From a checkpoint of a small transformer trained on Wikipedia: RMSNorm before and after each block, capped logits.
MLP neurons of a small language model. Each row is named by its layer, matrix (gate and up: input weights) and neuron, and shows model dimensions 170-340. Each number is 500 + 25 x the weight over its row's rms, rounded and kept within 0 to 999. Numbers have three digits each. A neuron's up and down rows have the sign that makes its largest values positive.
After each neuron's rows is what it responds to, as a language model described it from the Wikipedia text at the highest values.

L6.gate1370:478454485489517475428508480510503518536504499535493503454479478509543521507525533485499514484500504506496483512545495479492500491528492433517489484503482456480532513549509512508506471540508456508497470473464501528502533487500483459507508521527533545504466496496469469504506500504505509488464483547480493463505536486489517493519519520532567533505480540485482502484479478533536506531536491465504485496468498544524491467504495450466499521480489500487526483510492512462509454542469455548487513487477506491532464504458
L6.up1370:470494542481531475509510499508480494529517519516506493459518469497527483553463462505468515493546505499493519523500512474482483477471487502474467464520493474480500510490484554505479511531521465511500487533488530529511485506480515470465514499518503503468458550520464488497511504509499483481500524555469446485498502494482537511520542495519478554472517483517496509504478529480498512512553512442473541555530501509500499458502460516507478521528462487510472478496520446509512517478442512508512486499509495531473487462559
Responds to: Time spans and history. Second halves of date ranges (–present, –19) and history or timeline words in encyclopedic text, such as early history, oldest, 2001 census.

L3.gate497:520471517474499463479510482484477498466511529471491504490479531551519477514511511497548500457544482464485482485500493531495466534501478494522503525522517475505471498510487460490498481510534497530522505531510491550492509514509507528527535462477506486477493559502488535478532488522547490496461520524488521505530493469529479503475470510544500485481486535497445464485502540531534470465510474444481543498482507491514513514487532516497474460516556471511498462484504496499488456532429477512489537514489494516498494473503
L3.up497:512516512458509501489531486510444499471552517545483462492518479519508469549508527483498542495543516517491482506482553490528446524485486528476481499519546486538513464478527543470481512488530477477465494520511527516511515506489511500511526491524538458516475487505464535487514506511507496465534463530483490539506506481519512521500474476511534526521498474511464487518494498468467494480476496440510516495501496490524542531523476442516547455526517508481487495472465489472486506500468520459502542481551489506493492498506
Responds to: Political party names. Party names in election result tables and infoboxes, such as Democratic, Liberal, Bharatiya; weaker, scattered hits on not, of and table cells.

L3.gate1633:520491500452510504489558484527471500536489498490516490524533479532506503521482509519455451474495565503499511478498540495474468563482494487491501473455499473473502478512491533523506521497502476506514472503522498539486495546498490550509538506514497524480464538514540505509484476493462586480508496482509487497451518510500515466519525483530509492488484507509535529526512483491453480473495503476483513525535502458509479501469438505485479499458500517506514532474498498497474509511461508496470523520543537505481524508512
L3.up1633:536541519459474501541463497508479494479489484501526510463510509478474541477503517484508462466447519496505512499490504431547509490505464509521494530503519486474534540576488545473533482494523533490495514535457534492475506572500503544532490504531470519417507496462470522487475514472509551549489511518459485539487487487480483502456485495494507513477491513510519504502502503464541461488505498487487507551474437469512547463490494519533497509504526500495482506496527522485504502504497497474508468529496517493504565444482
Responds to: Name-opening word pieces. First piece of a capitalized multi-token proper name, often a Romance article or prefix, in tables, lists and titles, e.g. La Roue, Le|esburg, El|iteserien.

L6.gate196:475533498490468480499497495466516476473490534474479494537502499504468500477472497527514511489487515501503494519494492480478510504502531457486512532524494498470520429561525504522497506479475522487567493512510539441482484547499492478517504471514509525460473500537543509530489523478512526495504455491488539458512510528488534520451501468531478486488486528494486507498506449497521476480504506498508493498471487481513495505503532523490530509543509502508514511484537490509531526486532479464486497520487495555483523515489
L6.up196:475481496485479514484516482529528507522530522519513480496497527495491472535470501531474497513475475487495478498544438470493524511539505514466505518526507505532496528529512513522502497536456518460541538486468494520475491466490518452520498520539479496520529531513461499484486480486425508489482521518500501511522491503500528523501531454471508451520492488482490490529495483520500477499556516513477486464452473476492534487531474455533496504518505525514473482473500470521528487463494537500491457549529500549489529475547
Responds to: Mid-word subword fragments. Early or middle word pieces inside a split word, mostly in proper names, foreign titles and song titles, such as p-inc-er, T-ass-i, L'A-uber-ge.

L6.gate797:489515536485532533476499431518519502495545505496507493537515511501502488532515466524447528509492493567515500511509500474480472496520510513535492502491542508505520494535506482511508509449504518470521447497488522518469479526476475511512487527506480502513524518477524490495495497495514508491489506484479498474508521500497486476535523503547494532491496485489498548506512493517524487493515511516519518476517476512493477476545500478531464494492504510491532496475520480528532494492457491507537491459506505505472538490478
L6.up797:494531516496503522539490498456492452499536514506496478513510507548519534501536526502453502511495501533505509508524533518458519509465505522457443473470516497488482485534507493500526478494472532479527517573483486483493504508467479555490536504476510484496497558462439504524516502497495515472481515446505491477550500472486508498511517508542496516491512476502518491512545455478539471492494563482485466536503478523523530493519473518456492496500508501524488529524528465526515494477470480503499538479478521516468480533539
Responds to: Election and officeholder tables. Cell-separator pipes, dates, party names and result words in election and officeholder tables, plus political titles in prose: "Republican hold", "Democratic", "opposition leader".

L6.gate1050:539553476479464517470460463494539490504503445479493530502482533448519486455539503550514505493476473502484481543489508470508557484470529503517518500480505475486504480500449548453501485468508531533517512485480514497473510462471492497498527510504526557520494489481474518478514533514480505490522507491483478504531552490499487510465490501509510499488480519465520468514505495525496497462492527533486527466510520483488481471487517499533459502489469505498472494518486525527508462534485503459480483547479513534465511496470
L6.up1050:514511454519535531500497492484503515478498506521493519491470503499493547469473507494506476510552505513453507494468479486468500548495510499502506494509567482491526486461497483510513489471517541473521520494481485465513514478484510536504497466447518492487548498491448527539533532496480487521522500503501497521466495563488479503433522475491462494543521523482537521508486511529496501516497505503504492521522519479518487535508499511436527507522527534493493516519527490538463487474475519508493536536510547493505523536468
Responds to: Mid-clause narrative continuation. Words continuing an action mid-clause in narrative event accounts, often articles, prepositions or possessives after a verb, e.g. out of his, hit her in the.

L3.gate386:551490501483531528474521504511512457529483520525532541456492509516526507524488497468492469525501485450441501496472520509494498515460499478500496510511471475455476539525517490499444518521503512482514471481502434508483556519491492504529501523492487522491488510478501533477539542499468508543493482515502516493477541483460507460478530511521484440480499473503523467492515531481480541472492493473525494538487519505490513486537509506461506519492506513499474525472477500492526519481496519488454525543466480543491522438564
L3.up386:495512544470527479511477481467469535511550492484508482455524543441515552490447478535491520509532519491507516463496480495456487508455505502479498492530497488475513498497503476479480547530497467459449513474497469452484508527511517501543505525497514499453488475513469467462515487552513526488506475505552508477479521519502532456507475487489442480484511523506538482507505477499541571488487509513517483519419496504525469541497482467486543480506475469496482512462471458463448544528478523444479468545523459481478526465513
Responds to: Structured data values. Numeric and name tokens in tables, infoboxes and lists, strongest on decimal coordinate digits like 46.46611°N after the slash, also dates, years, places.

L6.gate1362:517517508507512478499509499525468468478495535506516521471493521511469509476473502515499499476485500459510478511534467450510464483504507487469503458521521527525477521502509504486435493506488559510488521505490518471452480438545476487539548503494522502457488516513516529532474475513472497505459527518474529529483523491530476522487509531484517477518501494495484526492481511520523522529521507485526508497477502528491461436497491491456523527509502536485525553499536497496502528504506480512517509512473493465511523472555
L6.up1362:481527536497510536499513512478504512532576518454505515490525507472542498483489491475485452502524516491507467499486457512522486506485505462535474484506545540524494457534570528495495447512466537516541479515513500556492494502505496473505528537529466539483484462569515486532488519467506493521501467489512520508531508484522542471479478489487493511578526480485523457504508470487520520501551475507499488484528483508506510468509503455445550487524485456518493489507502505496512493519500477487481487487504511483461499551471
Responds to: Dates and table cells. Pipe separators at row and cell starts in wiki tables, plus date parts such as the day number after a month ("October 22,", "May 6,") or a month name ("on November").

L3.gate537:524496519482519499522474527509505477509489513530499513507461491485525485536548477543516536510523502485475515508511475515553516521472489460501484492450533488543519488483449525520495549514508496498547541548458518534505529482439460495525531493452518502520484510505517480465480523517493515496532584505533488489479512515497497498519498523538490497459486520520512495482501465509508502492454476458501542530514474517569443511512481491514470484474486504465534452523501476493465482489495532523472455495487503510484479509505
L3.up537:450527510436527516440531490461475489520525481537497502458503489510493491507516456495505524478491530530487552491468479525470463420501508480512501485486502464477488487446498568450519512479524513525452501476495488529522519500513504492460479522521471470504484481489450461457482468509505472538510494508527509524520475473497489497459474509502504516472518482509456474499518518452503559498448509540502490557461506521528521492494541501467477507502497545535474473497510527465494491511500507574529540537505505483488469511515
Responds to: Slot before main verb. Tokens just before a clause's main verb: infinitive "to" after ability, able, tries, aims; modals like can, could, must; adverbs like longer, effectively.

L3.gate2013:507551496468473493513515487562490492508494531493533475453517559534488537523488483498481473481470507497507516513478487504513485520485498486493502536472488466500504521543514538509478467489484486493532480513491483514477534515436510521510493456476475507476525516468509520508528549542493487552495506541471498498539531520493497496444496504491481497501526482415497454460523513485501499462481427436508515502446496497472485474489478529507536475467538491468526521517511472495512482542484500527558488500489503531478494504492
L3.up2013:499489510464537526501470527504514514460511518448468530498464512540469518488496456489482475508484511490525424495495494504568431521535506486491456501485535527466506478538481498505530521540490500497512474486442499463517495502485462506559516496522480548495508489510531497508486542517426488511515490458476514467538536482494485529517498500506498518509526463521469499445491508500500508507462488487544481473497514494479480532500511499499467489480467529476496469480512546511521519523492467503484454501510524528486515506553
Responds to: Date day/month before year. The day number (such as 19, or 23) or month name in a full date, just before the year, e.g. June 19, 2015 or 30 June 1889.

L4.gate237:507472540484534491500518472510529522526533487486507496488443492496520501532486520506449460509510512512510482530566534484537483552543477516459456483488489527526500524501468529489469457504509488455470506498481507465543525508483478544472487494502499440518533496480533458479511469480534521463489500501506536507486520499534479494520485498519490472502467493521507507514551484453503483529492500521487471474492550456491485497492469487476531504533473500492493494522525479497545531503484513533481525477494516503473499500466
L4.up237:535515509520524475509454485534497525501495512524532518528473509483515493452497518519512547515509505508518507506529499453491490464489537498490492502485491480505542475506523475501501455462497494492473489498498509492481468514482462514556503499486473479474473512537529515546484525509522472472448457520481484520482511477509485483546502468452528435486523519520486514523512475462558472485535460497505504531531520496488511531497482460528501524502438504532469494509457487510527478512561536450534515497491522502485510508510
Responds to: Table dates and name pieces. Month names after a day number in table date cells (21 August 2010, 7 April), plus early word pieces of multi-token proper names (Cranbrook, ZAZ-968, FINRA).

L4.gate424:538500504477534515498471516468467520507531525485463518479504521477480500471501460508519526509503476473520487472510513482503463510505491485532471506483495539469500521518492453493482510525495527500477518529504490476449508544473517482511499468538475534480520428474505480507480536489516518524532514551537506524480510498524564487492501527529481499516496543528482509481519505479504524511502500556446426506466513519515493528464519469461492457448516449529484480516520497516504513499473482483497481478454492495492518498510
L4.up424:486498466502452495493521474541502493528467498481530520501500521490508518498481506532504479508484490516501503513489497465527542519533501503459498517511538518503497488508497511509520481495484471511469489466484493481486487505514529541508541552484470557504480503523506520504489470478508510485522530481491528502510516508494500481510499554478519464573512563469507504470528519474528513516484498523505481540464512452501470479540501520471455491527508469444445498551488520519497506523498521491493552505472491531523489478500
Responds to: Date middle component. The token in the middle of a full date, just before the year: the day number in "July 1, 1989" or the month in "10 December 2009"; sometimes a table cell separator.

L4.gate777:525540482525524492527525496493550529499516503533526561550478554489531497549493491512515454456459453477529559467500518467490501466492506496539518549554528527489517481519450492500455483491517481509502554539522468479503501501474506459469504472511527470508495459499505500546528546511516498550522548523497478537541548525498498518481522503492499441512519511474506485504510516531468499493541495510484499488485493553502445526498484503475511514515484500523494514504567499503459505520502502509497522490483489499519526502482
L4.up777:503474491478514538489435516491530522506486525502496482539503483524506493478550480521500491516487512450469520487511487516472479511513511484489511509501491529492517508499488517455501532508487467535491464470472513460510526515487492475496481497516491485500512517512524540492549542537499524496472484441430486507494486489540485513495496489477507505527501510523493512490536466491511457459513500492556485511486482476479503494476512511539483493521544504458526513506519493473573547479556489522432472486506473515528511494495
Responds to: Empty table cell. A blank space token forming an empty cell between pipe separators in Wikipedia tables, often the last cell before a line break.

L4.gate1878:496489509523498490495472540504524491501502520500509505505496455496530487480486505508465503476526512490492549531532466484501547530515495485509481538491486546505476442497471483465498469491539553501481504474467493506480492528510507509505492482507552541499504518505507499489497471513505515537493526476516496483517502476520503489527470474489504548480500533468488514477520498454530513477501445490585541489486517504480496502486516496447506482514503485511501489505575513540492467522470489501480500511494477495524493484541
L4.up1878:508544506421546499484482514484505497511533502513476469494494543532487474513473510497503459541516506484522497491569489472527540479536482524485461512492514520518510448544494499487496544472439480470506492437533490518479475523471509503516513488509492534510453488517446493480454472552515533506502518474486485485498461469490468492513511546499492497475488502559489534425488542483493516453492529512514527471468503456509477455467519534482521518494435484530508500504507503513530493529486499520494466512499501513515501492507
Responds to: Infinitive to and would. Fires on "to" and future/modal verbs (would, will, 'll) just before a verb, often after a long noun phrase: papers would, travelled to study.

L3.gate1414:532508512485423494546491524507480489542490508444500518513485521467471478505533488524501452541503509493475473508510427535514523503475496497526478506481450516427520472508484495510494553473528523488483459489466455489503554541501484524486503503504505469524482485514538503484482532540523491529503557473518480510497499455560495444509512483511522509485490435475480461457520519515522518451484505498507502505476529480454449529468520522497453525480466493458503488521488487502553489490525521519506464518470527504478516520533
L3.up1414:487519457558504494503504565504513491487531482501498473511500498481477514516523498458507513506456494498499486527534443497507496514467479524525518450513506474482512475495491509518514495458500549524509519455469480532485483488540516446455499469466506513531498494497460486515476492485498510447529502497498426503508530516482470535487483535509498483510464494464495534502505512454497489529483466498495502468497539475515517443504513510512487534499514514488467539504503520521478471497515518448547467507465507508506492512485
Responds to: Main action verbs. Main action verbs (often transitive) right after to, and, or a subject noun in narrative prose, e.g. took (place/part/command), helped, raised, draw, destroying.

L4.gate1406:526505525478519472454475450509496464483475477508507486490502483458506481491492465535524482489469503500456538505506581483483542482495480476551504519507535512509525469477454493505479496526498543471519520478522507465502507515510476515456454490509498456483498497513488434476485464469511527530519481492462454512511511561535514472461466528512463478475475516502550538512523544488513491430539492534512522469527470517476492490475469508500446475505472508526521492543506462525471501517481498541493485486488542497515502506503
L4.up1406:534518504541502431508502470496513473491506512531473458508512452483518513489467466531512507509485557482452502470488570460486516442473460489456487504522517541532516508447474512496508540491508528457507520476535548470481524454487460493518451479522478459464517522496515485503496471497514471505491489497511475482472485538524466445461484523515473458475502480527540531488487510494460518457514506513515482511528512496438541507503492504493438437548481537514477516515508423515464507523511537505519525477552511496486503515498
Responds to: List-item separator commas. Commas or semicolons closing a word in a list of names, places or items, such as Fort Hood (TX), Doubles, Allen, Houston.

L4.gate142:483509527462517485512523482530503480478474522494476514499514494542491509468526440489507524484474518486493491502544473502499501464533495476515483511489456513475494474486465494509506522490502509502492477533505527515516505458486491499491538475492476478498472531521538475511459505489509479490472484531460487494476521521472485505495534500451481511476461527511441519525511514461465487509533496486520491482512523522452509466481506461530490525501508449473525506469479490503533545473509527487494507471464502496535480535509
L4.up142:517515507468505504498482511517478481481477537448519492542515499572491509493432482467483469489480488501521508509471506481485512524488467537493515516501447551503537494486478484505507494496463509508501499543493493484520527534513482447537474502517498483494503508511475491510531481512464524483493473513465487483504521502543456559446567494466518480535461508453544514462465493454474492495540496475536467536500498510511532525526533463508520441513473466470543539528469531476522483522508511486490498508475459526515514490485
Responds to: Domain or field modifiers. Adjectives and nouns naming a field or sector that modify a following noun or name, such as economic, financial, legal, railway, Military, Athletic.

L3.gate144:519463509500515547508534500522545468490531535493538489493516528513474486534560503472513552480502510521466491467434525529511479506478478475507525523522497478466474481509496495577559459497491503511542509492517528498471512504513492498464492506503490488468430487458512517490525547548532520507472499466483484459507527517516505482447492527520485487496454442464504509484469535493460538516487475489479511509495506520511500491506510527491504510516477491490545472509473502499478496466458480513498499476486520519507483462520
L3.up144:482479476517508544515515524488487523462494511497473476501501531521463466497484514485524514556498515511523524541518517460511531510501497529512565481504513503498513457531435507530504464490519507475510490496524520490517502505487515511491482470482548485517499562480512502516462468476502547498566520455508524475496507482521465526535544500487481538463496512491522511445507501500486494475509483496536498477539511483476522509496488539558468482483496536506489468549456483489476512478518459478498548468547521483454497483505
Responds to: Abstract domain nouns. Abstract domain or topic nouns after prepositions or conjunctions, especially war, such as War Office, security services, education, region.

L4.gate78:481516502519475539502515529477519553534478481479477491494493463466511488481487449517514468483505496490492538499506477478489505526489496488524495508465474493461509497492496523521451459500531530534551481499517505501456477506452524499529475509517508528475489444528521493491529509532452545541517523474554498529509512514522469515515508530545509480479487484472540454467500529500519469506443510468508474482473543445501471526512537482487520543487493503429449486494518525506482489480486513487479504528466552506454505485496
L4.up78:507478565488516503504528510485497471484476501475503498486496518501493456474525514530497471472522529503504536517509443524521515519536522495507541554469506539474497483494455581468463468507516549510530483493509508523477502537455512465532458527489496483561453510473469495484524504534514492543534487468510500449524475540496479482515498474488490565461491475471498475497514495497504506481535453538491523486508469515476505474477497489509511526498506513507476521447533501486471456511527498459506500498501500472523476478514
Responds to: Spatial/directional prepositions. Prepositions introducing a place, container or path after a verb or noun, especially physical motion, e.g. out of, under, through, in, to.

L6.gate580:484509536477506455543488497524504504483498483498502501497467521498527473511445450486483526470510497488464481447497519500516458524499519500526489503488475535518487500478453501484455541517511486497510553471468498514510450512468474474537476476580491509468482518550507449547465471496486506481540496438510491486483514481499525487482488477484463505479499506493508455469545481510446540525476465526517502548494493493476452483478505540545489512520517479463511523509529477543496555506505465509476449474517463496489538494504
L6.up580:501468507490496531552479520492480527518573478499499470487503500480463482501509486520493513496516494481482558484479513490509535473450507503487460488465458500557464514504549458487518487509509467486510534520494476523481480522536524507482530485462481502514466506516471561490521483513511495457512508489526523513506512511519506497464490539484470471517554498511488476496491498552527524497546538507502543507517512498531489506506521499505498480510474444458505487498498515498471512523475510533522512497510487487501521535475
Responds to: Level-modifier adjectives. Mostly first words of noun compounds giving rank or level, such as lower-ranked, upper-class, higher level, Prime Minister, Upper Member, public safety.

L6.gate1964:506495491536488477543545487505510514454533492489552460489491489512508470479475498529500529497528544443505498517466496492539512489508506520524465467533501497487554537490485494522510543522475496456503527477480508504445509548481531523506507504513478499513508502547496475515476499475515548505490463490497550510489503496527538439464485460513535467505518507514472515468570539526508467495497518482553525501489502491519496504489534474463482473541467490504446482481524530511497510523478537495484461488470539471482495510545
L6.up1964:463476501494495488546501537480506467545471486489494452509531498473531496512483504477481510463476499473452523491505498498494455495474464471500480473551521492514523492514515454470521466481518492506489516519474493489493469494556493513460489548534477507493520444521508510499486499471529504449509497540496553490471493499468511510456538508501554492480496506483471513480477508495509534462502516484462460536485468537545534521508491509495497499531523496554516503480533489455518518502478468485462496511488481499480528495484
Responds to: Proper-name pieces, table cells. Mid-name word pieces and ends of place or team names, such as Clem-son, Hay-ward, Limav-ady, Los Angeles, plus | separators and list dashes in tables and infoboxes.

L4.gate1776:511502497562490517524495506528520525468500504519479504534528520551501527533511455451507487492503493515507513503507510456502513553476504479531508527516480559503519451499523471467434496504532514527491502461517463476532482474497487511471476505460529518491448495482504505510550494553523519476463505469522535488523520483471515473473526506469568461556496523512557478504489497486498521458506473526515502477491575537463496487530502538517519472509514479515498490549526482473506521491530470527522515484468480516514533526475
L4.up1776:504524488523527462513436535530467513540524535490478457521522495508513514515488503491511473521526510514528527495518478473500498511520524505462487503492497537489493471489497513467492475488512508532496520496501474506475482499482506525546474514463537557449446514519517489554523489457507497496491482468499464474474509497480503517483481570482496523517492542498482540539490500460512459490543505491541496525499555494505486506518476500494514498521458464514523484500519492537487459516463489479511493493459472513522456498476
Responds to: Level and position modifiers. Modifiers of level, rank or time placed before a noun, often after "the", such as highest, lower, upper, late, National; also some numbers in tables and dates.

L3.gate1342:509490501484475494469448519565484503526539497520474548456500508510495535478496505486453525512528473513535463484479547510462487517488504490495557488507466516535550497499502477524467453523521485490548525507487496520500530468513481522490524486484533552502483495517540522535543474525511535492462516461486426511463503513548503509489573464492474561451491475494513508452521462531492491509478511496547529499471501520478493477481486495513503476500490534510522508532442526454475489526538481509505555495505530498506492542502
L3.up1342:496520554523496488493465486539481516480489499493517486514419475488430541495456506485499521488523501483482501457522502482491513502464522461510474493533524477526497530473474463511517499462444483493480473508507526522502513517515478485495510526461498494535479483458493474534496495480498537514520503528515521493509532472491508481511517560499493453505490529516500512483478504514499495494511512552506429498512471511516493495510519471518510454532504471500503486505495498507534481550455484511514491488479490519491539419479
Responds to: Word-initial pieces in tables. The first piece of a number, foreign name or line start in tables, infoboxes and lists, such as "17" in KuHa 1750, "M" in (MAC) or Metro, and "-" before Born.

L4.gate622:456525525514547479499543474506493512514539504502505537474519447473526469489502470519468543480502496521512481534452492541495507473476517507506519507583483460520529524500504541536494489524479525510499519520486525551461515495531536455501539484485522463480516482502511515524489484486445482509531491502501538526504513518507555463475503554492495510493529458549492514523486512478491488536516495538506469497500528456508498506518518507447489496453485508505516523522484530475495503465496472501523468516502491493462594506452
L4.up622:476505529477490504508550492547470536495477543491480479497508492474529527470465514462474484510459534500501541499509536485485487516479568542525525466520492534500489503524499516511503529500471492509521498514499519484491471510516548518513497552508487523515470557527528501508519523541501539494483494503496512541519485507500515542543497511482502470471484486475556487506492479468507473508499528528501508516527481485496553491496486512484461476488462502518513537474494535537544527536536523521511490483517490484463500519484
Responds to: Name-initial word pieces. First piece of a multi-token proper name or title, often a foreign article or capital fragment after |, newline or dash: El(ron), Le (Voleur), L(emieux).

L6.gate16:567481467496464488487456494487490517519517495533546513470497500498481484528527499543455465528510492488507511500482495469502502479548488522541516498552469471511511503496490520501529529477496534518517422488495498528493515516466506513475541492491528500499511504541485506459457517525527540479502532504493489528476521475486483474502525485529504493500475508545458479468532497521532504493485498503476558438486486521479446496522489504525539476485498476502506497482497517541466479490433527543474485458501486507445503528537
L6.up16:515482502479473481504543486514480477517481509501498508482512499447476571537470545511488473499538518492500480503527478502481508485460485475487513501527508501503459533532497507466486469457520542535468500485510503521502509531475471538505508490493486454503537512502566499496498460529492500525542506489494449463521496513511482488476515541501487514501531456489474496487483523488530449520497508497518512507486473492536502520512473526496494484488461536458540518467514504533464500515546507502508491478507543530508472530538
Responds to: Infinitive "to" after verbs. Infinitive "to" after raising or attitude verbs, as in believed to, seem to, known to, shown to; also weakly on name initials and table pipes.

L6.gate1366:444479557481492500517507481489473479493501531463470542501478530495508454485505513479477493480501429504516485534518486491502497522488484496494490517506489487448459494505453494544484465534512495495492489478490514521527511521501471494520472555534490491517483493463485532472543542541527497533486455518496472505518528509513519522503539553530516526464527550487469471487512498482502492517510480438485516460430510525483504478502492531534491506494557506501491440546503546429505492532488489471461499484514506538538534510507
L6.up1366:526487504484488481518467543487512472495473550489503525505518511473490498545501532480473511541498526510487513523473517478509478538532501525507487471475487541514462455476493518500459500505483508520553504537492503540510484518448498550528491487513468481471471464508492483514525531492511514528499521480448477479486507453503540495490542526520503459525502505509460541475518476462457474457541491476485525472527517487503514478523485522506501484488530472513509471507524489490572515520476461504536482475507488543529504493520
Responds to: Government department names. Words inside names of ministries, departments and official posts, such as Ministry of Finance, Water, Resources, Minister of, Military.

L3.gate180:522502488484497493503526500468482499489489483515545476470451502470545512475479478497494489520489518495504460482475505498488507471484510476522483481494542495456502484516501483539502502500506522538518500503506520464505486534504530511524502465559559509454531529494468481507516551468528496462501518519500505475514506503490500506486531530495503481521468502462537501489449514510484523492533488538483512561526460524500481511492532545516518510491527520499503491539490476510476533478461503480510508516493493540508495468528
L3.up180:582499554484489540465476446523462484471511546522456494534530525503512506518527500531502506478465546478526532499541529458509493496486534482551539538518541482498484476504470518497440538475501544445545471489510489479511496478464500513520500468469492485484465533520496517473515487533489528487535514482440502540492484528492485517545464504527506509512509531487490517499540549514489463497503477511551496477491515483527522496467527541512522482516489528520553503491493488487484493430474520485519517463488503500532519520504
Responds to: Punctuation after split names. Commas, colons or closing parentheses fused to the last fragment of a multi-token name or word, mostly in lists of people, as in "Hudson-Odoi," "Prasad," "(CO):".

L6.gate226:479465511475548495502519520535487506507481502463512535507473533490470512499493489491463518497500466514493519479463498523523559515493543463498515523506460498501481504550509470517532514480513525517517540528496466501513539493485465480476511489521505526522515505546467458493499479508506509504518512570526481519527544507480505533529485522450486497488480503485478513490477522517534450526488482535513541542470508507493501465485526456558503538517475476463545464531499528459520510527478489499455521496468466542511485548511
L6.up226:538540490447468561483514530503499503499507502452479479492522495481496495490505480504496477492488522530484494536454491510507561504498487489481522497503517529503498508478476495511437496493474527528487517469500479471521548508447517544514481503519537479496497537529493511496492486502531506538552454547513437472461482512437544535523474477476472505480535466511492534502466494525479483488487503544508507539541455525506490459544520520476467481514496463492489496522517519521502519481450542469524480500543462486532499516484
Responds to: Table numbers and name pieces. Small numbers starting a table cell or score after a pipe or dash (L 13–14, squad number 10, catches 8/–), plus occasional mid-word name fragments (Dhurjati, Tukhachevsky).

L3.gate1350:561479506461509469495524444484512528475506432522527479519495505466494511472526480480485519479497552554470502495506514500478485527527490517480520500530515469505456476546511495488477503491505515492483528506486482456513490510478462545567436478500523501512513555493503488468537519530473470504466508508533534499491503515538463493503521518514489500547502531487497517480508509511517533467527479548499480508542528542500497504468502498529479488537497528471525510515463494475456522530519524515497517466476561479495525514472
L3.up1350:500485538525502459511455449479555491515514497501537514524485474533511494495491493522449472430470486558505536490498543500508497532499491515493494508513494454494504519499462456480496480515517484518477495511504523505500500472477511505508521480507487473483557530535512449465493495508511463460489482490505533499499489506488470496503457496491509489483497485509516504510476508491521468527502498504494479546494475437511529497488474481527443503512519511536513530509497505512496538510511519481468487517472489508511531491534
Responds to: Table cell contents. First token inside a wiki-table cell right after a pipe, often blank, a dash or a short value (—, x, 0–2, M), plus blanks after "Chinese:" name labels.